config.yaml
n_layer: 13
d_model: 768
n_head: 12
n_kv_head: 3
head_dim: 64
d_mlp: 2048
vocab_size: 31123
activation: "swiglu"
norm: "rmsnorm"
norm_place: "pre"
norm_eps: 1e-05
positions: "learned"
qk_norm: false
attn_scale: 0.125
bias: "none"
tie_embeddings: false
parallel_block: false
init: "uniform"
init_std_qkv: 0.018
init_std_o: 0.0
init_std_up: 0.018
init_std_down: 0.0
optimizer: "muon_variant"
lr: 0.0127
lr_mult_o: 0.892
lr_mult_up: 0.704
lr_mult_down: 3.0
beta1: 0.9
lr_head: 0.00557
warmup_steps: 200
schedule: "cos"
final_lr_fraction: 0.0
batch_tokens: 262144
seq_len: 512
doc_mask: true
train_tokens: 1091000000
steps: 4162
dataset: "wikipedia_en"
MLP neurons of a small language model. Each row is named by its layer, matrix (gate and up: input weights) and neuron, and shows model dimensions 384-575. Each number is 128 + 24 x the weight over its row's rms, rounded and kept within 0 to 255. Numbers have three digits each. A neuron's up and down rows have the sign that makes its largest values positive.
After each neuron's rows, "fires on" lists the tokens most often at its 100 highest values on Wikipedia text that the model never trained on. A number after a token or word is its count.

L2.gate400:125124107144132138145121114160121109107099115150140105139186083074083138150058138154139124150117152156098099125136134119153125146087141106130151147136112109155104136110111151121081136135129122122125150107110096137114143129114165140141125119102104073150107091128168114147167121133143107134175164143150135145130084127109121136144072198142127122142111135155139120141124098095164130124128180168148133115109083136114100117116160139109125152120104136152135116190135143124125091106099166117123121127107128102111136121121085149159130132151131103134155103133121142120131136104123135124
L2.up400:153126116163110108164133143131123128135106073140129144142147140155116107138140141153117106097138114132142096127125143162104120189161095127109150123134108140153133105111117158137144073139154108152118099118109156176124148135105129152144194130140136093106154110129135146149106096152182103104100130144183139105141132120144159140119117130123104156182164105143121118128099114105146147116091100150134154146133079102097147132116160121113097102148179178156076100121131144125184137113148137122138130089156099094102149120111122128116155133105108123139129112138161148130093137125096120107
fires on: "; A" 15, " of A" 15, ": A" 13, " | A" 11, ", A" 6

L7.gate499:122129194117140110132126111145122121113167168159175122161141139141117121094163099155100108118110135129127127081121107104130098130145123148075141112115154118157108127114100146117172094130095167117127148149183126077135105148135128152136140088132150107094116105125136111095127149106114137162111124130145128120138125143119110107106109152137120150079094094116090117164126159131104115151149099120097130169121125123155119135149125105116120104118147117186084133127154133089104116140108169131134134121142116177128149128114102130147106131142180091136152172129107111091155122124096130101
L7.up499:094088145133135197148152113158109158103135080153147138129140109158154076050161087121120135142152114103100134105157153105103137147159139104127107089149110127145173157134115122123152078110126173130144099149139153137132122137134148133130122147124129085128123135143119111107154134124112115075105147123101092121115130128130140113142150109132143109147158141140122127137155138130079131149151138147117118146125095097119117150134110127113108133116113128094126131133139119144160144124169136125140167153172118119140112171151108129171113095133142123149147109099139151166138164113127152169
fires on: " and" 34, " After" 10, " and " 8, " after" 6

L7.gate1057:138142133153144176151113102131122094146132099087137145117114141127113078108167145121147112153078132121125087110115140140157125158130129125102143087118098120156128165158152124115130143122107179125096163117123130138144099145122132099112161116103164140095105115122153111116119126158158131135126131124143130131098098134146124142093128162159136098163100154160145134175135156127118082130134125160145109130123109111146111155105116189128158111147126165103113158120089119148102113086148105143110159157139113106146136105128122106136123128116133127136126133097112169166100116106117133149
L7.up1057:128156134137144178149104124133110110137108108124089134125101108163122109097146097132164099136125117149118072117119090123132085178152149121115132091109132130186165140119128116147119138105178165107097120122151112135130164157100113149170144133099142156105091114123130107121077170128145155108095117124109126156102112135134134172137084115142110152128137175117127088145158101099093127130128172133153073131115118117112148108116089166180118124100135198106138177106139111107122103112107146103145128118139136169153174105136115106118158093120127165122114122130116116108103127131101115083
fires on: " and" 19, ", " 13, " or" 10, "," 6, ", a" 5, " and " 5

L7.gate979:142121113143137146138107144087153076141120143126139087128147164144150112130114121108082122150148134142145168192115161135096105160143132093126099087127173150130138128116137190137095170127148177146096134194119109152124080078152108129153136111142148191095138085134160093114105098085142150121095140156124108140095139185134152179105129126136114109147165150118105134131109098150085127119159124185174129105127117144117120113147150147129149090159131150160126119117118128152149128093118090107134106114143105128149124144148132132078155114133171125141093136112124140132144117097106106114
L7.up979:140136133186132120127125081180113142107097152102142089111102129125113096099098135100148092166116132145145163151169119148129143174136172157136142098101140161131089093145128144145133118111170147093093086126126127131150148143083119125123158110139114121141129096152126115116160080129134131117119132089160118089110112151089120135130110125188140124116094121107115130160121133135104145153151115142112146136098120151133136119123150124113106142139124097129154161120090139120130110154122126111123108148154113142134120131141156129155159122077095138111127133136124138152144074168113173150
fires on: " and" 27, " or" 16, "ing and" 10, " final" 6, ", and" 4

L2.gate1707:135118131119119138140149129120130101106174122148132111128117128132127150139109106143113088134121113122126140125099143080123134119133098124098145109087126106106099113133172135128143076165134113148091160133145121136159170159112114137154132132101123141083114157160136163104077170144165104118150157089089073149085129135100148103105130160147119118113140131128117160098151151102159113124114124088138113105146134180101121129116121110147164138133090137128144121124143106100120112127142119131120144111079152123097120164089113176157159111116138128108121103126119109148173121079112094118
L2.up1707:153153134120143122091119120112133132160142117090111171104153136118128128103120126135113128121115156112111139151088171146097137130105140179111123130119102151159159131123098146122142099096139099110161115136119097195146105141130164137097136120132191155120136088084138101125149113130093132116131113121142072113098081128105132111088132134165125112125155136087126099110104128098114104101132151110155181134135157114136134111082151107129062103149063114143096133163126133121129140126137170147170134159091107119129169116116100120173102136098131137115117146122120114108205153145116169132
fires on: " Y" 20, " R" 18, " Q" 15

L7.gate1870:118119098102104113178148114129121147091148124143169113141124125094087103108135154152117127143112157119109154091131113078140130150133172142111077106112109117119148118171123111143199127154125125133113138160096104125134140137124117142145086112101132160106084109120118125175155109152142101139128117115113104126091138138097156149068141152155177132115127124143142115105099147144067137139069118140152143123144136136150127131098116140080123115164138111143123159160135153109118118130122089128169115123135096172087121144097118133139125113148095085129116144154124101107129082152126123113
L7.up1870:141149129124184127108107119109108095122177111135143124109139148104140130123150131135120151118096175148172156131132106165173169120134135148124155132115123137163168186103094169143134095152102155139096151106121132140132115140083168081128113131157128135166125137081122109131118127109126110145140129163101127132143100144143066124139197111139095101136139113106111123155120135073097161140131118167089116111162113166141125119117130145093112103124106109134121134141123124104127149160108140077149152139125148123143092126113120117175133149107116143128096125125146157113147150107118152144
fires on: "," 22, " to " 11, ", " 10, " and " 9, " and" 9, " to" 5

L2.gate659:119101096162136129155102180118136105082116120138109136113132171134129095150132094085139128131096164165131133111185149091101096142111167133128170139074103110112096118117164103113128156155107131123120153121109126130172091123139132096106133137168150129140109123150131088161109103118155089165094076080121111111167121160138102099092077156117145163130140150139142117133154107106131121101125155139153123084111109149109128101090074110099104108106147117102144099122114114139149144137147162163111140121142147131125141085106142133118127116158146077129110131109094083138102148138120118177
L2.up659:114130115099148127159125122127090149149167101175142128096133146116123130126119140134127114148143109157121181123123125136099147101104108109102101137198121148113113088121104158105174120133085108114100096144152097161100171089151139113145128135110124085092159158111088152186092169081160154145169116132131120133086111108103112141127135138143110125191104106120133118113110128133141141098140156092145137124080141124147136141100170134159118129130174135146100085164140124102117128113147140124132122085106132109114132123114110125166142132107146140084124102163140184138121075115144133110
fires on: "==" 30, "===" 28, " ===" 14, "====" 14, " ==" 8

L7.gate1362:144152120093157126146128148116113148100142132112107128112067172148074143132114145055123122073103135129093164148140108139122174144087126154092145113119153108107146107140131126108125149138089127053138185104158142115124102148100113080124176111125120121167120095103107134151104138143143135094106107155135140127125130128143149135130119115103116118134147121130107124144110155110083132092119123134150190118113191113129118139112124141111169157144110098154152131128135145114110149156170146150110096086106172201112096089140093101110154100117132120100119154147136122164131151126097139164
L7.up1362:153180118147111133119135078103126115127111121108122139105139136120162184113110140128142133104110150160133123105121157130105124094112068161123133146100173129105169119154149103113091131128121137158125160162121085092114102110094097117129115114128120149104143121158123069173105113124120138114094132107137117111127089137103170135167138119108116130100118100134146072124100105134096124128140095119147148124142162140143087152110117117119098183142084173132096138124138153160139120121155114130124118148148140112173120131086126138157137188165134154111114140128122123118158100117099133169
fires on: "us" 23, " com" 11, "os" 11, " bas" 5, "is" 5

L2.gate737:122118101114171125128104093121124105126141089115142095144175145131152114155113149159146136114100122143137142113117093127156109126137181145148106082151128145106135134138127154159113146128144149107076133100133156109145147158147181158183111164107132124117178124139127127126146149140135116121120136155100088139140112095172154129161100159137135147117160106117121141056149171141140102107129151125153095130168101156109142167100137109164129117128127154092117090107156122106117158142128125117157147119101169114105103109123158122135078124173133126098105120113110115119137183109119084131
L2.up737:156124109130150171154155149141134141124142148189120110132182128137138137120145086082123158149170091131173143095118120136126097154126093162105109102104153130151133107127104144125113162070113163107118108103106161081143110111149152111111112133146111083161156125151115138152108090142138122138111107147089070156125142136131105081121131124158135170129114119152129098138133142131170131169166100127140145168134127109129127102091118156107141094134120117163131131120157159082182126113121167130137148110113133123144126076109138144097145125156151122136149148133142145141119163117116134125
fires on: "\n\n" 20, "\n" 16, ", and he" 4, " He played" 4, " was named" 4, " age of " 4

L7.gate910:075148089085156138092161155112122122107127158117138111126095108161107146086145098140091127145141139142164100130086125088135139159140111098153120114116169111140154170146149204166141101114127104120088130135128142165092138115176104106143130127148127112077084129105116107108118123167144111134093140152130100117084092133077134131127132119164128145122163152094135147139123135179110111101170122152094135117137099167175099113114093067118145112135100118118155138146100088094126150137177110134107119144113138130115125137160109129112107147120148113091130106127098147158116097119151152110
L7.up910:115121088114130100135135205108157182104123163127145155130131159085139151136134099174111123162121154118161070074138091123125121110132134121111111148115145154150108145085133142138130124150103097106133121123137156148131089159090085150130111117126115133142126109144111097121154111136156127125112105128135119131147109090123076124135168153093158118151124098107133161126153119140118137124119109134063126127159133144149167138142109082155114089142158082118129141124161094132158145111162147109115125156073146173154136161105137141116137137135160124112126115109141128121121140137128143115
fires on: " made" 19, " make" 10, " makes" 7, " built" 7, " under" 5, " became" 4

L2.gate1675:121079117138131113157108098134127173142108089137130131120170166117092109116130069130116107119107124097109201105148093164108132108138148110129144090126095114152141091101107121132113106104106145106131138125102098146101104128082111083104108122133111106141154102070161106123136096093162126125155161102059129133064150117118149164123087107129121100142159153168141115128115132120134111110112083106119128123126086132133169123125169162115139142120109104125126143124119095168087123097184097165091168135140175096133145084107094114121126142109150096151142163093170111097117134171113107098
L2.up1675:164121122070095139151114126175116120134161130104112119114115136157121136133126144148111133101134139144148132057112109099094157111181158135090101157134130148147111129137185127128139130170155074134106132103137098090139121103150155085128146169115110136180124156119127154139138105156099114135165117120132118079123127186125123116138121123131115105142135133144141109102110154106136166122124103138154087106068137139122166172129154154121114120119139145106146122081156118147118100071155141140157108169129142151144100119133120110118162158106163161131082129118147121137109117168085122132
fires on: "\n" 53, "\n\n" 24, " red" 5, " played" 4

L7.gate224:138111089099143135141188150169136167148158125111104118135094128106151155119125118138100126149150137151130153106135124133114147116139122123159102122100160133129154167148126159115119122134131146139121141116124118158123106118100138132101144120129098122091132112140118139114148125097135135089115111122117099136195129079144106103207122163087145177089133178100177099129137150126144105096175130091136165095103147151137057171113111125134102095157161107134134130153172077138145074116120111110151155111124106096134133130148147107105140117089130137160147121130093100084183142147140127144
L7.up224:067147146127102089127117127172180125139103152131136086111124110101111123110073126130141128188108148154123112096116164132141125096078113127120148139131157134097167130178146155148106155169108139145127098143140146095108117136114106110152104130121146096140135126175121165141106082156160116119118107153153141121127114088091126121138110140122164122118103161133177155117139112128117185133166097178084182118100153075174169108118133101123121097130100104127136144105117081112111125146135104107099100137151132145100106113194113129123170105139153080145119094098153139138132157129051115097
fires on: " | " 26, "ut" 10, "av" 8, "od" 7

L7.gate348:090101142116153145164089168131137130150069084125111112136125103119123104118148112084158148146124128132114146104134087141127102102117104153154099119140100146176132202166143095171112109106179085115129135070099115124096165161102117111116131138147107181108163142139118109125113118125126138140128099111143138143130097190100109115110155131110093095145139126134116156143141125111114119168096109111144164156153142156128110097106089138134134094167150101114108112159131154086101143155136155127132126103183087091108098083066129116110153164115123146123207105113139176122129146162090166137
L7.up348:124113151152140112138119137113118131130136162129129140114160102110101154136110124136118101107125083143135145138076125099115136100142138178086137142084141148143109135113117159188125106104138120096120104167149156126156104063118090155159111104156122124126121125113121129161118138169088123106119129110099125106143145102121095116134114137155138108119157122101141104121136132087130145151107127133118148145142124163123121150148118167135185084147146134113151152111135086162088147129085070128132181121129140142117116105122133131132125103139129177130133080114141160172112089143133098126
fires on: "–" 48, "-" 13, " to " 11, " and " 6, "1" 5, "2" 4

L2.gate1201:074169111120106136120148176120148086161149120125134119151133152158101122096125124104145142117146128097149111111108143123084154130129111128123116138140120125111117135135095098135153162126133108101173085109111144139140096148114124128151167154153089099132123112092113113162142141114152165100136131114152125120143143099131136096133135133149120108159113148143106146189148104117128101117129108158101155142124108090115118153140096131125145137143146094082144124113138123131098123109133111126116123088141104154150107119150155124117098120091148125107151142107078114109081108106115157157
L2.up1201:096135129143121114132132154111109100156115110127129131098117102128102168163159148095126104147109144127172145137136113083116159125113122121086131162122127135101111085123080122116154099122134093122156110154138181115151162158154110092124110122140123157100089087128115134093120115127170128127169128109131133125122140105158137113105135131152161096118123114148146122130114109162129169169164083137101138160120098117076112094106134093119120129123077125103147116146125172136116113062113132118122178120113099106123112137113124113119143116124115135099155139128078107135153129112095139131
fires on: "ella" 21, "| " 16, "t." 7, " Elizabeth" 6, "ca" 4, "ova" 4

L7.gate1315:070111115120136083145140136071174094111153122109143166123112152135131106090136113085153162132140119161144119149138147127128155086165122154109062098118149141101120110106153087112107128128178112115081155131095121109130132117141108126142115143135128126067194125137103160168108122116109130119101137131112140103097091116112091111105171155135152155107110105098115135138129153125135122094135106138179181153161163141104129090116136131113147124132169120150129142144157108120057134106109111131078128127134111095108136105117121131133161125120136140122138131109113123134104145125100171073
L7.up1315:115129153124137166099086144093220104145141081133135125124090167160124138142165144126174134130126104118123132128130121131135103110153108082121093144108126133132118124147133128095126151101151143118125157142131082135137087123105168116166127153104101104128163111148158119137122132132114125118143113132107148137123112121129141124104144141145121165125133124131086131068109135157129159141147101163151128141148109127088128134151138118122118165133147128112118142149116094111139146056187109172145135146117108114107103126156125132155130155113114116158142101095140095141165129115128115139
fires on: "\n\n" 41, " in the" 10, " was" 5

L2.gate1798:102126113124110091116129119099133153132121143135161119085147132149128131163158103146102143149142141133150130117111160139127128126149115138166102148134101131132127103109130128144154160142106125171153117142096131154102192127137067146125130089132089126122114126153153113087146150121136137124130143130128122179157115175085153106099114139142113155165119149135150110147121097116133136136160121109120126108114146150130124164158052116102117140121139092129136116129163169145122149084147114110110128132125122126153130121129165166076137089127117157120145143083117148147119116125085135154
L2.up1798:121152123153117119142120091119112136130101098098152143136164150160122147135126099096147135106136124130099121093145147152143138097149117170151156112153132133092141107173124109135113115111069147120136098159151156122106170167123130086145114095159163091147127134135131106098148115128148141112119093167156140087148116113125119119130116113111111119144099112118140098124134106115145082103150141089087144147113136098138136099178098088133125178127116126123128107143128156111155152100145145130120102130067123135154128091090131136111111115148141147108161176121129139116141150123082159108
fires on: " f" 20, " Sp" 16, " sp" 10, "." 8

L7.gate414:100138143140141109129101116107097126131132111118144111125130132125159119118129125113142106106131156096114118140142117127128138106180118120128147148160116126099161118118146148140138135108105146115141125121099150110164165098139107101133097169121156096132114177139162129142101111129086146086108162131163118142120135138118137142143060138164134121094092099127148091124161171166137130121117134138167084139105176098155137141132154104172100120125153138134126130126114145170126154116181134141121131158143173124133114106155095138123113155143087139123121107153179127142140105115085133097
L7.up414:112118098102135128122147173123144117112116097125136152103148155138109118101151073153135136109082124152125112123122126172152121132142128158128142124095124154144114156181101121125101108099139181094136129124117121099104103132147130145121157165128147132152095108139127137123097133148107131171135151122102131130169099101139124125129184147145094114158120159117100136167138149148123117103127098154144159153153145160186190156089163088121171130120118161212113122116161112118125106116157116166087107147131139072178114164146140116160116096115103128112130099104170071168127150098152113115
fires on: ", " 52, "2" 13, "ay" 4

L7.gate656:102101118161117129146110155119135107196135132174132087130141143129108118149088106139114158165071071096131132140125154111112105161162177092119143130129116162130127187166153159114118125155125097117098174115159106118113170139094158137149126155145173146152145104143111088098096148144138108141125148137108089119131118081082154148147132137172115111110111145085143143122124125113128107094122167143130110096147167149116146135103097151109110147146131134071150136099105149103099147125116135167114155149168118145104118125140100103105116096121123100113107115144124116163147090118126143109
L7.up656:098145129155128124125121160113150147151175120161095148115127115132103135135108187107085176115123117116085147134105106145132107125172150124141130142125121187142109116116098160147117093134083116127137133128147074115130163152093161123163178137130132157098141182087176119099106201139135136137172156132130082160161086074174119151097135133105080125134116130106095140142094112127118103166127111147116122181145150087085168162181130124131085114140128191103102090078114151120117138122149119150113146102141180131089146104124124104115140121138082171178161170154128098125138126129114119121
fires on: " | " 44, "\n\n" 11, "\n" 7, "021" 4

L2.gate1680:102125133123124090132165124140100110143106145151108119111165142143204119135079149137153123128093144085159144149148119092163111136161162170199117132093098093108130157116117139137141139138123149150090130092185137110181124134144104131126116143188122126106152128145106133146161102099157072149168139131125157099111164131165153180152149112172132118108108148163105135112104115154170124127144150123143112142135138133073130172147105119106117115071180120104118111138120139126128063128121126143167143110136080153124151091082144119113143096105113089075114127131092133100127115114114112142
L2.up1680:104159104117140133147124107149160152090097109138111144129159135137155148103103124114095082134097155120109101155076131124163111098137102141153131151157110107153119137122170176105144126102124123119127155131109120125130125124137115068114158133113127140084155117122107108130132100109118102125107126140123121136124114127163148172106162109144112110138126125116158135124153134107096143128158116114147178123113129163084055111174123137154119098109154112116113122094104156199115071116170111111187123140148151147170129090144122114126133085100112106129158128118121121108144138098141142120
fires on: "ki" 23, "ti" 13, "li" 9, " ski" 9, "ni" 6, "nic" 6

L2.gate1596:163096115121105141158166145125118099119125132156133118116096138142130126106109142124168147118113154092140157164165164148147139156088145146133129128117172065130103082118067135135176118091088140178167121098136114167137109115102137143099102124111114099194116119084143130125124133126123147102146146140166143133101140125074157139156141109094130070142166117105099167138117116148159069114140102076137120131139122118125159114135111098129150134126145149087141144080107102134126118133122169101127142109145169126086107089134102096120138101107108137122130143152151129113151161137091130110
L2.up1596:154163123210158128121141095124115120112133157140118149139140115108163083114142104117150152155115187138152120112099144112144093126127102139123128124152118133143112157169116085122144131078118132092120121091083168128121097100119156078142131112116113133151136139151125111112154111108119122162169119167139147094148122136161115133136139100095108129145103121144099117141081108101179147108094128154184132113164151145057142148146134108137075107119153114122115150158105164162127096112158098117130111090116114140133152101133123120169139138157120165149128130162127095143146101118128117097
fires on: "ti" 13, "ini" 12, "ani" 10, "ki" 9, "ari" 9

L2.gate1879:107178099125145107140176110094103058122113113127118123092137101143069130140067143122124137151102118140125142107133114126136123100128076164097137128114088131127122159114116134111177150104114136123154140128121103103118116128144159156104114131124139097109122126111130119130129142120118158112090152152136123129161084165127170066148113095139140097119079124124090114175110128123155068103139109121112117170133140149133126119151124120111155093098118103169123140147128125116137120118173125106108146158165145154150142107163107101126130134075093160085089137097109149146146151142151147114
L2.up1879:122136051134156129096129153157176144124129114163118111109122149113151130138173097135121102054098104093119146120077172164155112128080121185106122140179148124117101139150081103115158105166174158104133108118134142145129091146140129147148170120151156151103093124132094115138131114119160129098129105126103104152076151110089105117124130113117107157131127120103159104133108154102093114131111148130126149123131155183130080132110115150178120106147105141147117119141133113104158145137155144115151114159162138128131125094136154144133137090143160130116124125138114070129095144159082114155
fires on: "iv" 29, "ov" 17, " lov" 7, "ay" 7, "ik" 7

L2.gate595:130111121140116110155125123098157151125145151141065142174128159136130127154152102085145132089111122114130128130115089147042084115110170125152166149106141153123107127106125133139105099159124155178101129157065102081133158139122134104138075119099157119116137129113126134112177130104141184149126156109130131162125136131142108111133146124134151068109133122109077129095091150171161140161134159128144151150124123132105103135117115188140140141144136129137138092110130132142086124129150122143114107126103139121101142102096102154091133161153116130148168131131100114136094142139097132126
L2.up595:118124128111111125131097150134124082152171119162135132100102140104131138128081122125128130135117156112085096131120119109141114124135160141148124096109123109134086106154161137169118127113126150119126139126090115143152111136113131099157106113171130115092146126127128094122134130141118098084099134137134087123096168109089140132124097104112129093106082102133124084086160109156128126130098122132121136106119151150117139144118138151090127158134116147144115104173150144131105109086142127160179091082137127054102120146063132147146158145183113138172093154109134126153104089145128065147
fires on: "\n" 55, "\n\n" 19, "| " 4

L2.gate798:137110109125146167151163100109112160163090109151170167113128147057120108092124151166107152144103112121129100157140119144182126106144163108110069148103147128086115126099141108095179102106112153145101116133154127105127151114149152116100111156144149099100190114153134145115118118123128164132145138138123125132143148096167155104134094128135115157105121112132159176147134163146134101137147116127157107149117152122110065104161103168142152070149132159137117114118129156127141137156137115156148099113147132139098086118127135166105109148106124083191154128125121140121157141114143166140
L2.up798:123088160100117107132175114141114119110089093094094108155105164134118138127073086146113110129151122125153143161114146134185094172169127152126124144141131117122142174112130093107118150124091120123141142100112152112122141149094095133161095162133089122132084139167122188124151189167136112112148136104155167118122113089130117123128109116115136148219135151133135133152119145082122147089133164123128086108133099110141160144114141141107126126133121128136161139137107123116113155144116098153095115116149110094131126114112131131120137134149146127129106122105168137122094115113130130117
fires on: " on " 48, " on June " 8, " on August " 7, " on May " 7, " on March " 4, " × " 4

L7.gate911:151133097140098149121114110102123109178112104153148139149154141122156104135144123163147148145117133120122119157169119108167124103162119149119103133159097133108120166109161117101107138083150110159154127133145148148170127107129094125110145129137136088113110111134122173153100084092181120131181136118126145163135155094155125138146070127141114159125141121148138147122133175128160151101166127152127141105140137155152106146113131134147116152136127141154140133101117147140113119171114131107139114131158102153123091072169096157136145108091093129128145129143119127156153130114102066109
L7.up911:107131111141141107140120091161114100109145123118111118163176142137119141120127127126151142118160082127141093133152125094134153115120186085149135120130128140099128119095123126133131143140146129161115099110173126117101127145107131104156124168157128161078091080137125176121144140131089133166101118141137117157118117162135127126155090144108137106125140135119134106136108142162164128167107125079125171092107085099113141114135104130139138135138092145123126094158127107098125150120173162162122154097106130158099106120105166164121108126133140153101122164153080148125125131116077145155
fires on: " in " 59, " on " 8, "H" 4

L7.gate1882:154168163100153131095113115097136128119123109145107082141106130115177128146148170120123124160125108134178111134111154100060122127107075154163149109188179150126151130120135105126132142153131113144141120095174141131135167127120123143100123161133163145118129156169078135167112097107150146145146141102110109135146084137130131122106148095139133163136137124127103107173170139084145130124071162146094106151134159158089118141136115135129116135106148150154151116107112174127122142105133101103135157154109159083107122143098138133089103098094116133115109129119132131085125163135105151089
L7.up1882:123183098134137137123149102133142152133134101193108136104101135131101141091140129118126106100088132165154081150132148096154137148121096084100127145129145157119134113142150119147129131144120104084142145116155127141127117150140141142103099112176128079141145096068130176144123134122183050124154186142182120099103141089126148137100131129133191162134083097134140134138145168135109115113142124130156110139138128161135170120086112140175123136124151114090107117131146140135159117155147137121083124150160148140123123126134132148160112131128167179121132161153118119125162156124101082115
fires on: " " 25, " for" 12, " a" 7, " for a" 6

L2.gate1232:127119147138091142113091143123111162145137161138090103160144132184113119165126147074088096096166130099116168140136133133119163125127157151099143133143145115127129134115148129163167158098084133165143124129116169111157086129101125110119108105092090124132113144111103167145164128145127110181107117085115114121140103124120128132142134133142107137184101150124122172126088100106103111118081127083139131138130124114102108091098132119127130125115123182105101106140113103119080172113132122119140093171136077122127125110096121128112175138158108120136161132163157144104143131105132120126
L2.up1232:129165115163158122133160097066109141154102078158124134160155097147121123148158147126105122157097138148129108112118078135184135129101146172147155109131132120075077117124132129139117185088127123144120148160118161118131142154141155125115139138129103136149127143120150178142136156143124146166092099152106095115132110182150113115110127154167079159158142179118130098116104107098092138122147143101126151115190088145088089135129155111158132129142114157120132138124077077116131123129131118117112114111130124082099120115127156139128150137123105134149149115146163127121159105133168130089
fires on: " O" 33, " E" 22, " I" 22, " IF" 6, " Od" 4

L2.gate118:130081142132172160139129140113130122138094143137154141078119129159140152145110135128155104119108104114143149149158119149149148125142081106098140145131155116168130172132130175102154141141136102121089132164125128123157151110145115127078136155163133082132152133116113154140089129099117177144109110128131146133129099159118139073146119132131125129110162088111096136085134140145173072104073086137147126130095126114088135130104112087100122126137161129155152075134129110116141133123074139086124177154140107153125099121168098070161103098164164147106102148120106133114102146143118106146
L2.up118:136108094128113079074125125096118128151113122157147107115136162084160141143081104112133140119109129151138116084122126162111176090137107112068131101130121114089133117139120125118116139109157127112141146135148107125110154151109115109118085126146129136166132111122078092111113091108103147102112119119135138181107156129159117161138172119121138183136159147129115114095122117133151069075127125140169138121123127117125153157129163137102146117087131163186134074139158100145124105110121125123128113126197140118086182126088096126112166146159106149173137124108157131104144112110140118125
fires on: "===" 25, " ===" 11, "v" 7, "out" 7, "====" 4, "\n\n" 4

L2.gate492:104152142124158149125123138083116119145131141135117115090137156101130100138154131135148168083121151118119137131127126153129098086091123100122144153106124116152111127142132133080112141093170127134106090140147103137136109120161136088110091140152163109134118131158131125099097161122143139123149157158155149130136155114118097125114118169105090145130138108097148164139119095106097067111148123131139116165155168095150160151123133149123142119098138127147140095101158158166121127120174130136054087144098140104147160073127145150151107127123132146113109172078113131104122148118148115126
L2.up492:167157118105125099099114147134178079088156114123156116149129079132138143131146141152140114141128117166084131107133137145153132127140155142134114097113146171104140120126129089149129112150118142107156160127130136145152127101101131120122118110096101177138096140166136104127176183116142129106079133110139106149173128137127126141143173079150097117134151109087122156109127147147119151117117089106141113139109134195113141131121144121129158140167146139149137105105097100127144097174157123112120159092174096135124106159119108114148158123116115144123125136130119130129124126096104093160
fires on: "\n" 50, "\n\n" 12, " | \"The" 5, "The" 5

L2.gate448:100135141081124147137111118085070160129136099123130077101144124130137120115097114172124112117117112160104203131150133144119134171124141133114130104123145122172130162129158097135131070132142090110110124127110109179107139134152152163109155100177116129124132130139127142164141165134123103096134133152142182101161076155158122162153141152161107145122154130102181087175119111126140109115127135142128086130180143148098126143169102102110118127102128129130134132138174149128123144148143121147107188146077075193133121106147134118085156089120102112099120126131117128183140150125088131122
L2.up448:120146133147094132163146089128137140113141141130140124115122091109125077127101141112119198121137124200155144142128096114148111149093158175127124145136090125145123111137131149116065123122162131116115165095127156142154132115147102109130133107163141132108150124171175110129135136111124142130130140152151119126140140134148128143117100133118104183101085128134112087122155100146121125149170126109091169157129060157182126102144136111148104130137149142129109140141099117102137158127130162139139087132114102164126140099125134122120132139121127104127148092108101083090139096138118127147
fires on: " Sp" 20, "W" 20, " v" 7, ", it was" 6, " sp" 5, " it was" 5

L7.gate1360:116100120088130119124122086105124112120166136111122123116139132101143135135112144113169139137120174129104140106142115120133121134105098097146144104145176111164139143144159123147138177140173100141133181145107128154109161144097132113118112089140160106087147123128141120112110132149136134154166167114117128148136171127122102131168158124117117122126087103093094121135151086130150109135082170106129127169123146123149145121112127132153120154097107157113137138153113128165114112097112129138123120160113112154094114151148124091178132153155130130162090131086133141105144164155119120106
L7.up1360:144149088156140129131123123107113151132107109154127091140179136099109080133121154103114144151199103120129109050103137100128141149125129114134105143095161142135128111116136130138152114089112114116165090118124108129214144093130136077131137114156091113154122107149148132116169123142141120138122151124104144158104121161125181171117165127103130176092133125109104143157089125119102110157088129129116102162109125144100136129107165126150107109103055137134130144130115147148146131094139102115120110102130123126108121128154133080153120111119079101162129160114102094085134148100120143114
fires on: "\n" 79, "\n\n" 5

L2.gate79:121135086125115135181116149117125125123203157131124107128105173129096118152131120126121121175086123184149153093105137126124102133101172117124123157166136096131120151146111101141115124156118144186124072098148122123104139084123154117152107128102107120108128109129072161163193103131109083119108153117149136098109129118147139138113122157128113108124116167132104140135135107161145130078126159128173136099139106182115099142098119180115183127123106100120144115118122143164115140134157095169093132122191169144140150132112131128093121109158057117107125129160139136137142157075128120145
L2.up79:105130129088155110141116118087102115107111120132134144083100139141145111143141117125168100139087115148138133094154111135099147090104139161074106145131160138133134124102103114084087140110138104131098151182136157129091106138110094160108138094150070126075110100141118162120104088109156064149121127145145096148136138127097108109127093143109125158120165136122122139156132101126141059128100123066144136124126113128077123114103156125081128118070173128156146121144091109155117148139117148148125146100113117124152127138174145132158102125105143144153139141125148155135170121095136099120
fires on: "====" 31, " ===" 24, "===" 11, "s===" 10, " ====" 8, ") ===" 7

L2.gate1020:092134127147081107088109130115122080101110125116083112141110120148115132130104088127103111127134112151144135149111116069155131117136132128125143115142157163170139156098148139131152102166107110130080135135138099126161084121131127112129093114119117147129102112163147113160142114094142114137066151094139151134113136172118127138138167116137140128111077075112137091135122120139136099099180119168105133100137103144169151155117129151173133137100109139137180140098120102148127138146145114056100115108156155116090108128144132151141118162119148115117143086078138107127100138138151194119
L2.up1020:141109116140170145086111139135104093146151116114115130100158161169120156121132072150127121126150117154180131169148109107124125130111103139176137062138141128106155162127125111157146110155098205141114126132096109140163138111166120112159110139135139141134113111164129151174132145126119123105088144113144112127126112154170152099136166133136149115133131150130119123102135126142111137113178136163101168110120087135127164165130151149164133107159102126150164129121163109137107128094113112100119161141133148104121142118115120125145120107138149138116110099110144134175113107127156152123
fires on: " made" 15, " do" 12, " makes" 7, " make" 7, " made a" 5, " provide" 5